Weights of a small transformer language model.
Size: 10 layers, width 256, 4 heads of 64 (1 for keys and values), MLP 704 GeGLU, vocabulary 910, 7.32M parameters.
Training: a variant of Muon for these matrices, 7331 steps.
MLP neurons of a small language model. Each row is named by its layer, matrix (gate and up: input weights) and neuron, and shows model dimensions 128-255. Each number is 128 + 32 x the weight over its row's rms, rounded and kept within 0 to 255. Numbers have three digits each. A neuron's up and down rows have the sign that makes its largest values positive.
A block is one neuron, or neurons of one layer that tend to fire together. After each block is what it responds to, as a language model described it from the Wikipedia text at the highest values.

L4.gate546:068153162126124121112088113123132126162146128150116133091152123118139104135110096116159139125133048113111132090154119163194105095109157110167160133170155130186092133146152044124090175092122117138160139123064153127170090078067102070085119140081121110179138096103112123091097142138128128144172120094146095150064161092081168127141147135148197132083062113116110150110119141147128179162164
L4.up546:130126162109139097122112143135151099144171105163132116095092117098141106191150100091114173130139193098114083124102076139107083129094104151167132109150133164134134106215128159087146184117117153101116088153151151119172167093092065182163134121124123160144087133162147104174141131103166166105143109111134148133183068126140164109135145176110158108096076102102106172155094155095168119158114
Month names, word completions

L6.gate13:117144085106179117117130165153098098110093113163161108152133104120117106182149159146140097129144131100077114135106152180101106130072128100171103172111125110088118143182097126087149159119148148169091148102062170134158110122177180095128154121119139151092170142156085146164099167110119174159132056195163120124194162153143125133134096079188196124124111093128138145130121106094161138147133
L6.up13:083097133111124110076090165143129175179124072164114156165179105161138129175111142086106138152120172112138100134128129083070104067069098132204089214086167184136140124115126177102149147095179193072141065127145143130126127109106100159087131078133146137212180137166122117145127135098113119130124090166206114158085119087128159083132123126179124087139134070102076167159109143165115153136123
L6.gate88:126076154127115138191120104073129156140104152147130070156092102102104121141140123141127102160152142103151091145136169114097103190186161119123193128070101106185199131146122164118157109077085093096126101116110117139104148121131096150173142151125100084096138125081112092172122213075153148138236099125137143131153111104083119158104139178137134173124151090126104203102132155125129073125126
L6.up88:129159129152145096129121144109121128178078114159166091093138127136088090137152056147114096124092169135177174090121120120129088110091078160121195179064137125103166037141131142139145114090134090099110129150143137102068113119144101138082124057138152111103086143139144142127126181111138101125179085140126234089091115093114151094180073121177161108128136150118125149188159156122120120114199
L6.gate492:150131132095111101113067107168124083128136126154197107099085094106096136161097135134112133081155088126079164129111160156181162127201182173150132094149088096105136179164106042141137144102209151133079130124091081159121119094145096121139112139108134091131119196162143137128089196110151135124176157148181145146144157124150110129174181121189104132151146138128130199158205097118214091173096
L6.up492:143099082097129132066168103127128138073169123149115146123089115158081169135162107152187109098146148108139094155088061103188132100100163174136091115185138143142181147172159084099102159113107103068072103103071110133054137131152090156137139105124086105144075137161135103154137130115103151100190090092177089176148137176145102163110163119128111137141107125155133176091173132127173115142136
L6.gate645:096163107049161092123109136148127072106090126172104074120146143160232132155138188095122138139091040051115162121064101187124119092108080153171140109124107145084098161130114112112114220131111186136133095129156136079106148123105102049208167103167114110168070086162118173160077166146131162099116088151142129172152171135135127150144178102156133137110144086131132148133129151139102161155153
L6.up645:107140153104134128107085106129099153091173159163150115135127198078112095109148142179163108167171099152081166156157115106118091120146072131179221172158120137169219109105125119051216123133173170131113143093111144146145068114066091146157090124159180168132148181176110134088124148103161131139155133102187121163117113189114142179062123115140115183149108118120171121129117157094129132083171
Month name endings

L4.gate352:068080132161201147073154125153182073134138146111088136121126139137135145177147116113127115148209128184082118083122125158115131157109154175117158102128062103116116160162062117138072068174149221115126144118117150164147081198106217168128096181114179083127094059090140141146180162113165117146103122160126123132169125136139117092078113116099085106136130124133122152103094175111129149096146
L4.up352:098147112114120120100123114103079101165134170071138111152079132129093164172065085115144066122047188096149146194144134136180072187157125125085094119159155185183160146141119135067159084196148106181071106146159129133156118124148165148112118129128128141121153140125121118157192129139136104083161139144073167122109129124152192078141135153105137121141136155118151124183146111086090129120168
Nationality adjective endings

L5.gate57:137122120102163132182070153120142093159056138097131131128178143146116119129072104116108158161115141129160042113202099133161187099148123182127177154176151190152099117121115147141127101138154184137104157194180069141135124198136149112140169173089099144175103132149106118131105143115082137110119104105087119111161168077178156094119140116179154142207061095089146112128131097146144180111179
L5.up57:115096180104090068163138122165183132160137112079125156149152143134158105198135159126113114127101109146177115146104093166135151102112174060052121160120135152144099103123141187100086110125164112126105131091140149138191140123147114087149158141162097099145066156159135144104144090142138102169058133091119145155124113080093093083181120119117138071118134095095108127120078126128172077113169
L5.gate317:098170088091098158061110076099154119116146113070145187123153100142129187168105173169098195098161103162116116121056201121151125189137180123209157109131058158137150148083144079054133126147144183113139127127084135093103156112145087059069130169132084102090113105158129129168127174085145114206111126097192081168176168083166123117118164098141183096106113153108104202112145179103140146106133
L5.up317:157104160156151144090098164167153041102142160159163111120102136088120134137128066124216079160043119171097136129126126130137104112141123147115077119103126129150198167181108073117041131106100128116057177160093113102138126087111090149093099123129140108087118152090121095124088143145154097117123148150109141167127092089140103178192081115145148135121137153113062085116084110110130127133187
L5.gate522:192140177117188117118140141134141099116117172107136139122101151108135112168127086137117090135158176203106119111146085139068131142171090117143158158097075178183155152199175141111128133128164114192103131106137222119104143121126097120080193088134090056153119047095107144138087119071128105150098138093151114112118102122144136125119115112120086098187131190182145120105166098138119134156152
L5.up522:149152081157143112180153121121135103145128083157139119133146084108128088087132159185184103126184182120087179125168091143123129108159137108134127096134133149123108141121112038110139137083143175105119143106137162108122094112105142169123147143126113090131089126112120184092105144069096131148112123029084125132133135162139128177145091162135079144106066157183093115077149108174135102120077
L5.gate664:155137156132176112077166075182156122095149122125139109178179087134125109123144183114140164203096094095069088150172126114076054175117123137131160172153116097147102150165159136118114087082160140121142152140153084120154152144095116088081133091149128136139141166143098135147085055138124150158170132116174095145071163067131135120084157142120126125118099147137120087186190153136105139080129
L5.up664:131119159105110076138138155143130123159091117152192090070128110200142124193165117081118148107115097093110096142152049108128130112158106139102122128069124152105082156093101123099159179075123077156122135150134107144138122093047180060099091127144082109136163125109126097137115158149074085158084081158087129174130140117137084128185099140105145138193165179130106161105164109112163108109129
Month-name word endings

L5.gate25:096086175093088128151079177118116136119134124075141175106146154112144154117120116069165158123132153111135120097145132091117104136158128118064076177134190111145135135156250111149100032170168160178112118072128136112176120169181149085058137229082142133081041137118122115117113131129136118170103150084117170153100110160152118062100161134125138100133156120115135174150088094189161130121127
L5.up25:135160085113146153154093171206144165133093121138117146073104110150134136152104155146126158170157136128113134035133171123098094199175128155117080071089168093083091124156129130137170035173174115135130149093191148146156090106142133135076187096154166072150107108124109136088085194179077107120113160128109096112114146074097149168128111162056070132150131130131148139179110100131094121123125
L5.gate65:181119065136186169116134139139123096088156117126076146132140175127094128122117094103114171160105165098088162184228136120143124120181085123175125163035105123097117098179161109141149095055109112102136112099157097132117104124154138097127152113115097158104132094077141182157177102232128201137148161096087131128155139098121125111051084097132106127201144144141124094199043145152123154099159
L5.up65:173119161143115154137110118150074138102128114144135150053100201119132139123120142132117136138081129063117080216136146076136145123052120116132129177126160171127142166169129126139111075056142115137106132093170151154106123095116164122088086125120130126164101144141099121133081091186140110168034161122119173125116102107099135182091099084147109167123195082145114152097093123151156113084106
L5.gate289:166159150133162101091135101130069156145127175056094148095123106074170112153097120145129160068134103190106137101148126110133142102157124061090078151121091169121105101179131171032149108120175092143114090110083152163085141110092223096154179130154078199107139119105090131155125071084111126071158136169103118104182115154090130109116100131127100089062069149153128100199103146090140147159154
L5.up289:119119144114158137174081112149097098045080095141149125148185126131131141119139157070118125088085101052154112230174138119103138171232125150108131138139158121053111148141165103065210111113128129113075113101168158118086128144114101156068141186142123116157095176150139136135163200140121137152094150162141102114168102150077121168150179193158163083172123165100160108147088174083136142136164
L5.gate313:097139119165139142140119129140108161144127146064146086124114127156219062098145156118118155142191125123137073092152145109134157085102166149142115114112111136105118125154157184094135129073158101196129096107209114125120085091159130193096053110135126142147122103173136131139164162176128174188143134146067143089151107105111067067109156062135104134178114136114113138206058154070125131161157
L5.up313:111118113138145189137130155176088056161139190077095137142145123116078050113171098161146126199175180129107126117148083104097152116192136144125179052080068131122122095172118122113122139113155106118128183125145104077141156124093145128169118153166122109130125109140121112124155114154074125110051152071131104118207175111172131131078155044139144114208171111106073157123165132108122090131135
Nationality and category adjectives

L6.gate134:128171067134145157139123130146141138192129142067181081121179094166140096141164084122102112037177104160094132046179085114192135109140153127116165137141121157131140130148110121113157147140120141148078115105121107145094118194100141136132177161131116117098141189175161122091103132132110100110105138166087112117122123141188100121106124135144188153114118151181120132174160179166082077089159
L6.up134:095130134108086127085119131098143134141164158123072119123097166200100182085094171145103144122074112142115123141083117133141152100105161092138127115075069098121178075216124157083119103164090111118164115113093106164132149144127167116132116138078125141133102053106089137151127174134144118124156079187083138153081150151100150131139149136164102116027120107125158146117165114085188183208115
L6.gate160:146185104157141193141082154148103098116128166103074189106076131143115090161097156153127100158088157114094152153140125121147146121192124134098131179106130160101086110142078131127139096128136137091093127091131162160106092104113084111102116154152130146153138118096126074134143188144157139088074110183131093084146110091136138167114117139104120101136187154136123142184112174205141116107103
L6.up160:100114124122130160080106113109140121159093117099165180101123102148128131084125112119144121151130058182130085111169183123093138078159083069101114103171149124165124157136120122068098167111071132147032127159140111169083161094132140172116151139146155180102105079150224113152116088070077117159152109159091150113128081172110109137057178127119121056166152175099164149113183163144131115162111
L6.gate518:146121102117167119141139131177133105187169129105179157108161105135132135093086146182127107166161136173149123132176129133129174080180126110118132176120077177172119127181138155094188103081090148183081138162093159122100127130113154125120159125139102188145165142127118116152105160152175134175112125144136146086166137121128121121023113180169125083169106140168092151199120170187124134119155
L6.up518:089097108095127113119164132098119200136153138105137148110110159166104110155073083158147228094100142126172096131194133066131109104111146107122125152094121137131092168094095133124109106068125142114108123129086149111167137109103199137118109106107142093158174109106135105182101094139136094170175100205113111052136108111145121148077151165114135123117142149053171108214192117104174111178114
L6.gate621:175127075139125136161142095073096100118133121143133138134127146130125160150123151125131122122115185141103118135196134124162142154171142091119112109165126147097069126200131122130178181233120161131096146203126107157153134079128170108096131166122130120132128132133146098126194090123081052113161153116116109093112140081142154098223118134213145132082076139162114095138144099207155139170121
L6.up621:169097093131114106149101118129065134089144116134159077129101143148136123219078157143140144048129124144144115109156118068101161094182116179113085125141182138099071118111156159113185144116115124100132100110105078085162161107128095110109073147117103145058086117118081089143151163164088127163097146201109139151079154088084097159111165119130180056162082089136122094111119121109147113121195
Nationality word endings